Weights of a small GPT-style language model, trained from scratch on English Wikipedia.
Size: 8 layers, width 512, 8 heads of 64, vocabulary 32768, 60.8M parameters.
Architecture: RMSNorm before each block, rotary positions, untied embeddings, capped logits.
Training: a variant of Muon for these matrices, 954M tokens.
MLP neurons of a small language model. Each row is named by its layer, matrix (gate and up: input weights) and neuron, and shows model dimensions 112-175. Each number is 200 + 30 x the weight over its row's rms, rounded and kept within 0 to 999. A neuron's up and down rows have the sign that makes its largest values positive.
After each neuron's rows, "fires in" lists the words (lower case) most often at its 100 highest values on Wikipedia text that the model never trained on.

L2.gate521,212,189,212,193,177,232,184,203,176,223,246,146,243,213,160,139,211,205,171,242,174,192,171,145,209,237,148,151,223,221,179,186,215,148,189,187,173,208,173,191,189,192,141,187,139,187,212,207,147,200,167,180,229,236,148,189,185,194,229,200,212,194,152,274
L2.up521,219,224,186,200,171,194,202,191,175,154,214,231,137,262,136,227,139,254,206,187,225,178,188,184,219,207,146,159,177,151,145,200,241,165,186,177,221,180,184,212,191,187,203,123,225,164,182,212,178,161,184,208,178,200,232,164,180,184,232,264,246,239,165,262
fires in: "of", "for", "on", "to", "running"

L2.gate1158,173,166,222,198,266,198,195,180,143,172,150,211,190,286,216,179,232,157,184,233,234,152,239,166,211,196,229,219,232,154,233,250,226,243,228,138,208,204,230,201,214,168,188,186,253,192,219,197,169,272,223,141,221,163,224,249,192,196,210,178,205,226,191,229
L2.up1158,209,176,204,180,233,188,199,221,172,226,153,224,182,230,227,207,198,215,226,218,212,193,216,175,160,215,200,237,184,157,170,143,190,189,242,159,230,210,265,249,187,242,217,210,183,224,204,195,212,253,179,182,191,182,220,237,184,184,193,160,235,229,192,228
fires in: "that", "one", "each", "order"

L2.gate1371,229,180,254,205,225,293,180,200,217,207,216,251,156,167,250,193,186,186,213,199,178,194,241,218,194,200,131,234,181,192,226,190,220,185,196,161,225,202,184,236,220,213,163,222,181,225,261,179,220,228,202,212,245,176,215,211,180,151,202,199,266,265,270,181
L2.up1371,197,235,212,176,228,180,203,254,200,181,174,220,174,168,190,194,164,159,151,209,168,177,167,215,194,158,184,228,138,159,247,160,164,210,204,181,211,217,205,203,179,192,165,186,212,149,213,162,261,155,202,174,181,185,138,189,249,233,202,208,211,194,228,226
fires in: "then", "on", "between"

L2.gate1269,228,173,185,143,187,153,212,183,194,209,211,211,186,209,194,270,195,166,224,221,204,224,210,176,198,169,217,200,152,186,191,244,216,201,232,222,192,162,170,259,194,188,271,207,212,256,190,157,241,134,238,258,188,255,172,202,189,208,179,243,190,232,211,192
L2.up1269,182,241,205,164,156,244,204,202,170,175,174,271,177,199,207,191,219,199,232,234,246,202,236,212,165,215,247,170,206,169,169,268,143,172,184,194,197,252,225,201,200,237,186,240,222,239,190,205,209,196,205,242,256,200,245,173,218,191,179,241,176,152,170,196
fires in: "so", "there", "as", "that", "at", "too"

L2.gate862,228,208,227,194,202,228,190,124,201,155,219,210,177,186,229,223,172,187,213,193,156,228,148,206,130,245,208,204,216,205,274,150,224,236,205,158,236,194,181,182,192,168,230,206,236,212,175,140,215,238,185,148,229,158,181,192,214,178,185,160,171,173,206,170
L2.up862,155,206,213,220,206,163,152,226,172,169,181,203,180,212,162,132,261,151,170,197,164,212,174,185,212,162,209,176,201,193,236,202,234,190,174,168,197,234,191,186,185,187,188,212,164,220,145,241,227,221,184,239,209,155,219,243,164,227,220,248,162,198,197,192
fires in: "well", "part", "of", "year", "aswathi"

L2.gate584,188,195,212,228,205,182,171,251,146,237,172,161,168,214,250,240,247,230,200,235,220,213,159,219,233,194,206,228,230,147,220,262,186,135,208,171,174,195,187,190,213,186,232,207,181,222,156,225,175,216,210,200,170,199,185,141,211,188,197,210,164,175,268,220
L2.up584,258,223,186,207,211,209,133,191,155,201,191,216,143,198,173,196,212,244,233,262,174,244,225,230,202,203,240,153,228,221,226,179,184,169,174,198,153,192,165,148,188,225,179,188,189,240,192,214,166,261,207,207,173,206,176,203,179,139,255,167,151,224,258,216
fires in: "year", "years", "date", "season", "dates"

L2.gate1367,244,176,223,218,180,222,153,212,212,198,156,173,203,193,166,202,181,244,182,193,193,214,197,259,147,170,207,175,221,226,292,185,231,239,245,185,229,190,219,214,226,185,192,225,233,148,174,211,208,219,159,204,225,224,212,218,211,131,217,179,175,205,212,146
L2.up1367,212,201,211,210,186,232,180,250,178,169,131,163,108,223,186,227,208,234,188,189,188,201,206,165,150,136,161,199,211,250,247,188,217,234,218,190,226,267,182,177,254,170,169,231,214,211,231,227,226,202,242,224,239,181,227,231,179,191,203,205,201,190,152,210
fires in: "mm", "of", "information", "few", "first", "1st"

L2.gate831,126,181,143,241,166,208,151,203,159,163,170,235,214,225,192,152,236,207,188,182,200,182,198,186,248,207,173,178,185,170,212,176,167,217,198,158,205,175,170,189,139,220,178,226,256,188,226,238,202,242,170,178,224,235,167,152,169,149,222,240,240,217,187,232
L2.up831,175,203,201,157,198,181,211,192,184,172,185,153,195,203,223,231,208,215,238,171,186,211,201,192,227,177,196,137,210,211,209,188,226,194,122,187,188,175,168,222,220,160,249,237,209,224,272,236,245,241,224,202,207,195,261,239,181,123,184,220,241,206,156,179
fires in: "of", "for", "in", "and"

L2.gate798,166,249,238,247,208,197,228,235,230,223,205,248,199,223,231,207,190,204,224,199,226,197,220,193,208,199,218,181,254,193,235,219,207,177,209,190,177,230,218,147,186,127,250,225,215,253,220,221,172,218,217,255,180,197,189,241,208,139,248,202,192,185,212,207
L2.up798,194,148,203,172,221,164,177,215,176,246,160,208,197,197,228,193,204,206,188,217,226,198,221,180,156,172,201,212,184,182,112,187,163,232,170,163,193,149,211,231,158,202,187,198,207,186,212,216,190,208,241,222,213,207,195,204,197,260,220,224,175,201,199,199
fires in: "first", "only", "second", "third", "next", "main"

L2.gate20,235,234,150,201,236,195,181,250,224,266,165,223,193,221,197,192,167,179,207,185,237,175,187,189,251,210,251,181,200,273,188,223,215,171,154,142,218,187,221,233,156,244,222,190,205,170,207,183,209,231,177,220,133,200,219,165,202,192,232,200,176,251,269,183
L2.up20,173,221,194,175,190,192,219,198,195,188,142,186,195,169,224,138,136,222,212,154,187,193,200,236,200,176,177,219,224,229,177,232,188,181,159,201,144,218,225,214,166,229,214,146,274,162,157,237,223,212,198,228,160,185,193,230,262,166,192,167,178,164,242,185
fires in: "year", "season"

L2.gate1022,160,187,203,233,252,199,209,195,216,196,187,256,210,240,182,158,188,216,214,287,216,241,198,172,188,182,140,166,165,180,244,182,177,212,186,205,213,181,161,181,223,189,202,155,195,255,171,238,215,217,177,226,193,201,191,232,144,150,176,256,152,192,229,213
L2.up1022,234,170,218,234,178,269,200,197,216,223,187,199,179,177,191,186,205,172,251,238,152,185,205,217,210,198,201,177,185,214,149,205,185,268,245,161,237,172,252,194,158,225,161,233,210,223,230,198,245,198,243,259,242,182,208,219,201,197,186,209,221,221,223,147
fires in: "united", "up", "left", "right"

L2.gate1501,202,203,213,189,200,223,177,195,209,198,218,218,197,177,227,232,221,179,216,229,173,220,186,192,215,180,211,215,197,176,233,164,222,174,191,111,168,222,210,222,171,246,212,203,209,212,226,210,182,228,187,185,253,200,194,221,166,219,198,211,147,248,139,211
L2.up1501,180,202,180,202,205,237,184,231,203,123,164,194,192,218,183,170,198,184,200,210,172,185,212,166,169,252,227,189,177,153,168,212,172,191,211,259,220,159,233,207,217,196,165,193,199,229,207,201,218,155,201,175,218,217,182,189,201,209,138,236,200,190,205,196
fires in: "years", "time", "year", "day", "shortly", "days"

L2.gate331,227,193,167,195,219,165,240,117,191,221,194,223,207,208,214,154,278,125,252,216,192,209,153,156,193,173,184,163,245,210,201,215,212,153,207,209,169,226,214,155,201,227,176,185,161,198,211,215,249,244,196,182,160,179,176,193,192,176,186,209,258,174,222,184
L2.up331,195,222,140,153,221,141,190,186,284,162,205,224,142,183,155,208,253,174,226,237,182,165,197,203,177,168,216,242,167,205,155,245,175,184,259,173,216,214,171,210,202,201,225,203,138,208,210,209,188,175,212,252,171,189,194,209,229,188,181,179,221,190,223,175
fires in: "in", "to"

L2.gate403,192,225,237,179,199,191,203,198,238,234,234,187,229,229,203,207,223,227,227,184,187,200,191,208,235,174,153,218,165,184,243,188,214,193,269,227,180,212,212,183,216,186,190,164,193,245,168,208,236,177,267,193,184,218,147,152,227,185,204,199,201,184,167,157
L2.up403,227,204,224,195,230,226,232,209,154,203,201,231,210,152,228,252,234,235,209,172,235,259,207,197,192,164,261,167,173,193,224,187,207,194,186,195,175,174,197,248,165,184,213,188,154,221,221,164,240,153,185,267,211,212,225,250,217,242,188,223,309,203,167,184
fires in: "of", "well", "years", "st", "life", "arts"

L2.gate1003,199,276,172,219,211,192,232,190,205,211,233,225,192,247,161,178,203,170,166,226,260,185,199,174,242,211,154,181,203,218,245,172,175,161,189,161,170,215,208,123,160,187,174,203,138,242,248,243,193,133,175,208,201,159,168,221,178,193,201,262,193,197,201,177
L2.up1003,199,178,134,235,221,138,193,222,213,133,189,241,213,240,138,177,235,209,155,207,232,180,166,204,227,169,226,220,211,145,200,268,192,198,200,231,223,213,162,226,165,179,200,188,230,188,231,196,251,186,193,222,220,185,214,202,225,174,138,142,233,207,188,176
fires in: "after", "of", "time"

L2.gate1489,223,187,168,179,190,237,196,179,174,242,211,163,231,169,195,180,220,198,220,209,205,207,228,145,169,242,233,180,194,209,194,216,207,189,184,202,213,228,157,203,208,198,186,206,250,213,197,162,190,219,213,229,184,143,197,180,139,209,190,225,187,170,203,254
L2.up1489,188,199,147,179,175,179,217,254,210,202,228,173,146,206,174,128,231,237,192,230,212,163,245,199,231,175,179,190,204,167,185,197,233,175,252,194,189,178,227,148,223,216,204,123,147,228,247,201,174,160,236,215,145,182,207,164,183,181,177,206,210,184,130,236
fires in: "while", "who", "since", "to", "despite"

L2.gate435,261,183,94,226,183,191,225,145,175,209,235,177,146,155,181,193,179,187,154,200,174,228,260,224,223,194,194,195,184,238,265,183,174,169,199,193,192,220,208,248,182,157,208,213,200,190,179,254,202,178,193,202,203,176,217,202,169,177,141,184,173,213,176,207
L2.up435,200,177,162,169,259,243,182,181,182,174,164,272,220,209,198,213,179,185,156,205,193,220,178,234,225,198,219,213,186,172,237,202,155,200,215,265,237,209,208,206,186,226,216,177,230,210,173,246,198,193,212,176,201,177,215,200,226,191,127,179,208,204,219,228
fires in: "they", "he", "b"

L2.gate313,229,152,216,208,248,267,197,177,165,158,227,250,254,194,194,180,173,153,178,213,228,229,183,187,178,194,301,195,180,209,221,208,241,199,194,209,229,207,201,169,182,215,204,212,204,166,154,234,168,154,179,254,218,157,244,197,194,203,230,204,240,197,184,203
L2.up313,208,198,211,209,180,195,188,225,229,183,212,161,105,212,199,175,213,200,209,254,239,234,205,156,173,215,172,169,147,213,192,166,140,210,204,234,164,212,149,166,227,211,144,175,156,188,144,207,158,166,189,178,231,174,189,235,173,186,199,228,188,112,204,154
fires in: "in", "by", "population", "saterland"

L2.gate1177,186,197,147,233,216,145,172,225,230,201,206,203,198,200,205,222,194,224,214,171,196,201,221,173,178,245,216,215,204,172,172,186,158,205,182,182,203,180,225,205,242,254,173,255,141,198,202,231,110,184,130,226,201,182,189,240,223,204,205,231,218,222,182,325
L2.up1177,244,231,222,225,216,235,189,166,207,181,182,201,226,174,179,192,203,217,172,206,207,173,250,206,211,234,194,177,183,174,224,196,187,190,177,182,148,201,151,154,233,192,169,227,197,240,174,228,194,229,162,208,139,222,198,197,171,202,240,200,174,204,206,238
fires in: "and", "or"

L2.gate1328,141,168,184,267,222,142,213,219,168,212,215,190,181,196,254,241,245,190,154,229,206,188,187,224,210,184,184,176,208,213,176,172,148,199,211,169,209,207,183,190,239,237,183,186,234,169,216,242,220,214,189,223,213,249,248,194,201,222,216,183,190,226,222,219
L2.up1328,247,195,153,227,238,226,173,165,200,210,167,190,210,188,234,133,164,206,199,189,215,205,150,258,244,219,206,221,174,202,178,170,195,240,164,172,195,206,223,247,192,192,232,212,161,194,189,215,191,193,196,213,222,191,175,260,162,190,153,181,170,172,162,189
fires in: "as"

L2.gate1463,225,208,169,237,253,161,196,194,147,231,237,178,219,209,212,173,282,212,173,201,165,194,157,152,171,145,186,239,133,172,187,192,212,219,142,185,211,238,185,187,208,182,234,195,237,213,213,129,134,185,166,170,185,185,252,196,192,226,239,167,173,192,156,210
L2.up1463,198,226,215,244,208,199,220,199,221,207,188,226,231,229,191,264,140,159,195,219,270,164,203,250,207,163,177,221,162,203,208,159,202,267,198,215,205,159,192,152,289,197,190,173,196,199,194,215,136,201,197,206,274,194,180,181,190,145,168,186,236,198,214,217
fires in: "national", "state", "university", "city", "academy"

L2.gate691,221,185,152,225,153,212,198,171,221,190,218,246,251,209,226,233,231,187,172,231,165,196,217,222,198,221,202,149,213,199,191,169,171,246,197,209,231,242,194,176,167,205,236,199,250,265,217,216,180,188,199,204,231,145,284,221,201,244,185,194,250,269,197,249
L2.up691,214,235,204,175,155,186,174,175,156,231,231,213,209,217,195,254,211,172,218,149,134,142,229,206,218,192,181,230,190,178,193,201,178,217,253,178,209,230,216,160,198,228,156,182,219,188,201,198,249,233,234,191,181,213,227,226,200,192,183,161,215,207,254,176
fires in: "he", "him", "it", "item"

L2.gate1477,232,167,167,228,160,229,188,221,163,202,271,188,215,214,227,172,202,210,219,240,241,240,126,199,239,165,175,159,218,204,211,189,250,234,229,200,137,225,173,159,248,196,245,195,190,240,199,157,227,184,178,194,242,211,194,197,161,180,232,156,160,192,215,249
L2.up1477,157,169,207,237,166,229,227,224,219,156,225,200,181,191,217,207,196,208,186,131,224,192,192,191,214,235,166,270,213,162,257,227,193,165,198,265,234,224,221,196,245,188,257,213,190,206,191,192,181,193,185,156,220,220,178,177,214,203,197,194,170,174,186,193
fires in: "of", "from", "for", "career", "republic"

L2.gate769,209,192,207,217,194,191,178,216,198,164,143,240,201,174,223,163,223,196,241,218,185,207,252,185,202,183,197,189,257,228,208,227,200,215,219,243,199,232,206,218,197,197,235,171,212,232,138,200,216,156,189,209,123,222,157,280,181,184,202,203,154,235,237,172
L2.up769,208,187,218,228,199,222,245,214,185,206,238,221,191,220,217,154,183,186,195,148,182,198,216,166,154,174,188,180,131,182,232,210,230,181,206,235,187,164,149,220,245,183,183,168,164,245,161,126,277,232,195,181,131,161,132,232,163,174,218,171,175,192,215,171
fires in: "are", "were", "these"

L2.gate1360,214,172,220,225,217,136,137,156,207,152,232,175,253,231,226,197,234,226,194,208,228,146,220,198,141,193,190,264,156,133,185,262,240,175,179,244,194,174,188,191,171,151,190,222,199,265,174,133,217,202,237,234,236,175,163,151,177,209,182,196,218,199,231,175
L2.up1360,209,186,172,215,216,242,204,184,177,181,190,176,223,218,205,206,221,142,279,277,131,219,155,197,192,201,232,203,206,222,185,250,194,207,178,210,201,180,184,262,182,161,181,191,208,205,191,212,163,224,227,140,191,174,198,177,172,189,208,202,235,202,191,192
fires in: "as", "appointed", "named", "designated"

L2.gate225,185,208,194,210,153,176,204,219,185,190,215,220,235,213,209,145,230,216,246,154,227,271,232,186,158,184,229,241,198,173,196,186,173,107,214,198,210,163,164,200,105,198,247,220,291,197,232,201,236,174,145,203,207,178,184,178,176,232,213,191,180,139,174,196
L2.up225,216,193,213,177,197,217,191,147,206,222,169,213,200,214,241,189,205,227,221,195,241,173,127,220,203,199,172,177,152,191,175,207,236,189,276,165,170,204,150,192,242,197,204,181,263,184,214,185,246,165,140,153,156,103,208,214,232,240,237,219,191,200,166,225
fires in: "of"

L2.gate1447,235,190,213,205,231,207,229,143,201,200,210,174,252,162,165,199,204,205,228,234,190,154,214,159,267,202,196,154,132,216,222,207,205,144,142,174,193,207,145,220,175,212,228,167,240,221,177,224,201,197,187,252,220,202,152,240,218,144,148,219,225,192,199,231
L2.up1447,195,191,202,210,201,179,209,239,193,161,203,183,201,187,238,193,203,188,220,191,175,175,229,143,221,220,139,195,149,190,224,217,174,186,200,173,201,179,164,203,211,168,209,164,251,223,203,207,204,184,201,225,180,194,183,163,160,177,212,219,199,211,193,217
fires in: "5", "000", "9", "3", "6"

L2.gate786,189,186,179,195,214,170,162,206,218,208,223,208,180,246,163,165,153,199,169,168,207,217,161,233,219,182,194,191,221,195,202,190,136,208,215,184,101,241,162,178,183,204,195,230,190,198,184,244,219,217,183,249,194,200,227,219,142,200,185,185,198,221,208,213
L2.up786,222,207,186,188,185,168,150,239,159,214,172,243,218,223,211,188,205,223,152,175,196,173,154,211,205,201,233,211,223,189,210,186,165,201,234,188,150,233,150,207,208,177,184,226,187,221,169,217,156,290,168,234,200,191,155,207,190,135,175,164,136,235,187,193
fires in: "and", "should"

L2.gate88,246,171,224,133,169,273,219,177,194,148,157,224,182,190,256,193,217,230,227,268,231,270,211,176,211,155,182,253,188,236,183,212,243,208,180,161,190,203,233,233,195,268,219,186,219,251,210,219,160,173,225,199,174,190,148,186,194,160,181,190,177,207,216,173
L2.up88,173,198,205,241,197,239,204,198,189,168,207,179,173,234,191,273,207,200,197,149,194,137,227,140,143,183,252,179,198,182,181,179,191,211,181,181,215,199,203,221,209,203,237,180,186,171,187,235,155,198,257,231,201,178,171,160,225,184,173,217,194,229,226,199
fires in: "in", "held", "to", "occupied", "into", "on"

L2.gate100,184,178,177,213,204,226,207,207,240,164,255,202,189,189,202,183,229,184,192,237,198,217,231,183,234,157,200,164,151,133,198,181,214,227,238,210,209,208,232,135,135,223,228,174,180,151,205,211,243,238,212,227,185,203,229,222,217,250,248,225,122,261,249,212
L2.up100,203,151,199,200,191,202,185,197,224,219,254,234,194,184,217,224,175,140,245,166,181,175,236,204,234,180,161,162,171,220,220,155,225,217,243,183,206,210,220,137,180,195,242,145,213,206,253,191,185,201,177,228,192,202,195,249,238,228,229,253,129,204,254,165
fires in: "to", "with", "from", "told"

L2.gate213,158,213,238,216,181,256,196,181,204,241,234,201,204,186,174,206,225,184,200,142,198,230,177,197,210,288,248,166,174,232,151,222,208,210,218,221,176,184,220,214,225,180,178,247,216,229,161,168,183,264,170,213,196,190,211,172,141,209,205,191,258,197,253,236
L2.up213,208,175,160,259,191,171,141,220,196,184,231,183,188,200,230,240,199,215,228,214,195,250,155,207,204,200,210,155,157,213,211,231,222,176,217,174,254,181,236,208,173,242,206,211,157,189,239,159,202,242,200,186,173,144,258,195,221,176,225,224,177,258,251,217
fires in: "and", "his", "or", "her"

L2.gate516,198,208,185,209,208,227,137,232,193,232,220,182,204,184,170,230,201,199,220,230,227,192,196,196,229,163,218,244,181,205,204,193,224,159,205,181,216,177,168,176,200,258,171,166,172,213,185,223,226,213,200,201,225,228,260,222,148,185,174,205,163,185,178,180
L2.up516,120,174,283,210,155,201,124,199,186,168,185,160,216,176,126,168,224,152,208,207,204,156,222,227,234,221,199,244,198,197,184,180,225,223,274,160,206,211,161,229,175,180,203,242,204,194,184,250,221,220,195,149,199,215,199,236,263,211,197,177,168,221,178,198
fires in: "time", "while", "life", "years", "up"

L2.gate1149,165,208,169,204,208,168,197,199,212,208,215,169,216,217,160,177,233,154,207,198,201,187,195,189,178,182,171,214,178,214,192,213,283,197,253,235,220,211,235,193,142,171,238,209,231,163,195,227,208,196,178,194,197,193,185,178,151,225,220,208,173,190,193,228
L2.up1149,188,231,198,260,121,219,223,231,217,180,221,158,256,160,184,183,192,235,213,252,191,232,134,223,175,211,229,222,162,201,183,230,218,187,197,120,240,264,158,240,186,164,170,215,187,166,220,222,222,233,208,208,180,239,147,146,207,206,231,184,216,166,210,235
fires in: "that", "of", "who", "which", "i"

L2.gate1095,208,214,224,227,213,258,179,180,183,229,276,187,232,150,223,213,171,230,215,250,168,180,226,244,182,183,225,229,201,234,213,169,164,178,266,200,194,190,220,176,218,192,186,172,175,256,208,240,243,207,161,211,201,246,184,186,185,178,185,194,242,220,178,135
L2.up1095,190,221,247,178,222,182,251,215,181,214,159,213,250,229,184,208,182,234,208,207,223,136,217,201,204,151,205,214,208,224,186,191,232,171,226,186,150,148,213,151,182,142,191,202,197,155,133,241,236,169,214,218,232,243,176,217,180,226,186,174,244,268,212,180
fires in: "under", "through", "on", "via", "code"

L2.gate199,214,146,218,209,202,206,232,159,170,196,174,196,259,159,192,240,198,158,185,183,189,223,230,228,196,276,179,206,259,212,228,188,229,208,255,172,186,227,140,235,186,210,194,161,247,201,205,186,187,186,209,149,222,249,208,253,251,193,169,192,202,190,126,180
L2.up199,215,170,171,165,146,205,193,163,231,269,227,258,171,174,214,177,202,180,236,187,197,133,221,183,191,128,193,228,185,196,204,238,226,267,244,205,171,233,204,221,181,228,186,174,217,204,175,193,238,248,215,231,241,154,222,231,219,134,202,199,250,192,189,187
fires in: "of", "de", "estudios"

L2.gate1398,181,134,239,177,260,216,194,162,206,227,201,228,201,230,226,185,176,144,191,239,173,222,244,153,215,174,178,205,184,191,208,158,199,184,214,160,188,183,256,163,162,227,170,197,169,172,206,206,191,216,167,184,246,166,215,212,187,181,184,177,243,249,185,166
L2.up1398,176,209,294,159,192,188,226,199,253,177,233,241,160,260,239,225,181,186,208,181,140,168,261,235,180,193,160,198,219,202,199,204,200,221,266,258,146,192,234,197,162,226,177,209,208,142,149,210,227,208,181,211,257,230,242,141,187,194,180,231,144,214,189,237
fires in: "on", "trachycalyptus"

L2.gate1226,159,183,220,168,261,209,225,138,182,211,215,158,251,142,176,192,199,154,202,174,184,218,229,197,246,181,191,199,218,159,247,194,209,264,190,151,182,230,206,214,191,150,205,189,182,189,222,198,232,230,184,232,250,225,212,220,152,236,196,186,196,219,185,207
L2.up1226,196,248,165,188,183,229,226,208,211,216,244,218,224,194,208,189,190,137,237,226,169,178,192,195,184,249,221,202,222,172,170,177,145,194,221,187,236,228,224,219,239,233,228,190,276,213,211,149,212,219,187,241,203,195,205,206,213,254,222,213,212,178,174,173
fires in: "6", "5", "1", "7", "2", "8"

L2.gate1337,220,250,214,215,251,246,197,195,223,200,298,191,215,241,209,167,214,241,182,213,192,244,192,155,196,166,185,217,194,182,168,199,190,244,204,206,194,221,197,193,187,291,159,229,192,224,200,225,224,194,171,179,208,172,156,265,167,200,201,183,187,190,186,196
L2.up1337,125,187,197,227,184,210,245,205,213,207,217,213,175,206,211,214,198,159,223,221,214,216,163,209,209,231,182,184,144,246,177,174,243,201,213,161,142,207,138,188,126,161,180,202,209,179,181,174,191,193,186,208,162,231,158,158,208,129,206,230,221,179,175,200
fires in: "to", "of", "from", "into", "against"

L2.gate1465,263,239,232,186,160,206,183,264,200,160,184,219,198,214,232,168,200,244,226,267,216,168,220,212,217,173,198,196,233,208,163,172,260,247,247,235,141,212,236,246,222,208,175,182,187,236,185,209,184,181,274,210,171,259,192,183,208,180,225,184,207,223,203,180
L2.up1465,219,153,165,214,204,193,177,224,226,193,190,254,237,219,203,194,244,198,270,173,190,205,171,205,214,190,247,194,216,224,181,202,201,187,191,262,174,200,153,241,216,208,167,174,203,192,189,174,165,212,219,175,172,250,204,217,231,160,147,194,200,214,211,164
fires in: "the", "s", "accredited"

L2.gate451,165,153,166,158,206,257,218,206,225,183,195,155,200,246,167,238,193,211,212,192,232,221,186,184,182,150,233,175,188,163,195,164,211,211,193,196,185,222,189,164,220,168,162,182,213,196,203,223,205,159,243,226,191,206,182,248,204,213,203,201,258,210,236,273
L2.up451,173,188,194,197,275,229,193,164,240,226,197,158,186,155,254,226,217,239,177,170,232,149,174,172,195,255,239,193,190,165,222,192,201,223,179,166,200,229,199,157,168,215,220,213,260,149,159,184,176,220,181,139,224,183,249,203,197,227,243,259,220,213,188,210
fires in: "to"

L2.gate349,205,227,215,229,221,200,187,134,191,190,185,198,175,201,177,221,215,186,290,167,202,223,179,201,167,206,255,243,183,203,191,242,141,158,177,195,218,214,219,201,269,231,184,210,212,134,243,220,195,202,194,180,225,214,178,146,193,214,210,198,170,168,222,216
L2.up349,211,204,173,174,249,151,190,181,217,227,193,230,170,191,219,205,241,184,138,143,161,222,161,166,208,111,228,170,205,161,190,195,165,192,182,189,235,200,196,181,208,193,163,218,242,198,185,174,191,202,225,191,203,208,205,214,198,245,182,196,245,202,178,197
fires in: "one"

L2.gate208,199,224,180,220,203,189,199,155,236,176,185,238,198,230,252,281,199,198,193,174,167,205,171,214,203,237,218,188,137,201,225,190,261,160,202,193,201,211,209,233,174,162,178,208,189,189,156,213,204,207,189,210,202,179,214,195,174,204,156,233,142,184,214,209
L2.up208,180,146,207,212,209,223,161,180,203,201,201,191,187,241,188,218,235,194,166,181,227,226,186,272,202,191,209,194,181,186,230,211,161,185,192,236,227,210,178,184,196,216,195,199,259,193,202,186,246,210,218,158,153,188,189,206,228,232,213,155,200,160,190,171
fires in: "s", "and", "football"

L2.gate442,196,138,187,188,311,217,249,141,226,214,227,258,253,229,197,152,227,200,180,212,206,187,191,247,217,180,177,221,184,157,183,255,190,165,197,234,193,159,250,211,216,210,167,182,209,189,213,189,181,210,214,159,195,226,210,262,145,221,201,170,162,188,197,207
L2.up442,228,200,188,203,212,206,195,167,197,242,188,191,211,205,170,179,234,204,229,183,179,229,209,250,197,196,234,216,212,186,222,198,214,212,207,191,188,202,226,205,198,152,223,231,194,194,172,201,163,242,216,198,219,180,208,262,160,194,232,246,229,194,174,223
fires in: "one", "two", "1", "2", "0", "three"

L2.gate570,211,198,202,157,222,151,243,186,204,212,198,210,163,228,200,161,194,218,258,258,191,242,236,199,234,194,224,268,190,168,230,208,167,191,242,251,220,225,258,167,207,188,216,228,185,279,156,187,186,199,233,255,229,222,171,160,181,179,157,252,195,176,222,205
L2.up570,188,254,206,236,208,238,176,212,225,180,214,186,163,226,173,212,211,222,264,185,168,238,162,194,184,254,174,192,184,207,197,182,183,214,234,228,164,185,185,170,164,230,185,141,186,220,197,153,186,177,212,233,244,133,213,187,220,243,192,233,213,182,217,221
fires in: "at", "of"

L2.gate1176,198,208,175,186,189,198,223,158,222,217,273,249,226,170,195,216,191,168,239,210,227,218,204,192,195,215,181,209,204,189,229,233,173,141,204,144,146,238,184,199,197,220,199,205,181,254,219,238,195,197,193,184,187,123,215,234,203,150,204,217,263,228,223,208
L2.up1176,186,194,190,239,209,240,183,181,213,180,208,194,199,169,260,190,229,170,158,258,168,199,191,224,224,237,211,202,168,167,217,183,201,206,253,171,197,242,233,230,146,182,163,173,207,200,207,217,170,212,212,205,261,201,195,198,241,166,170,182,206,192,196,186
fires in: "it", "of", "item"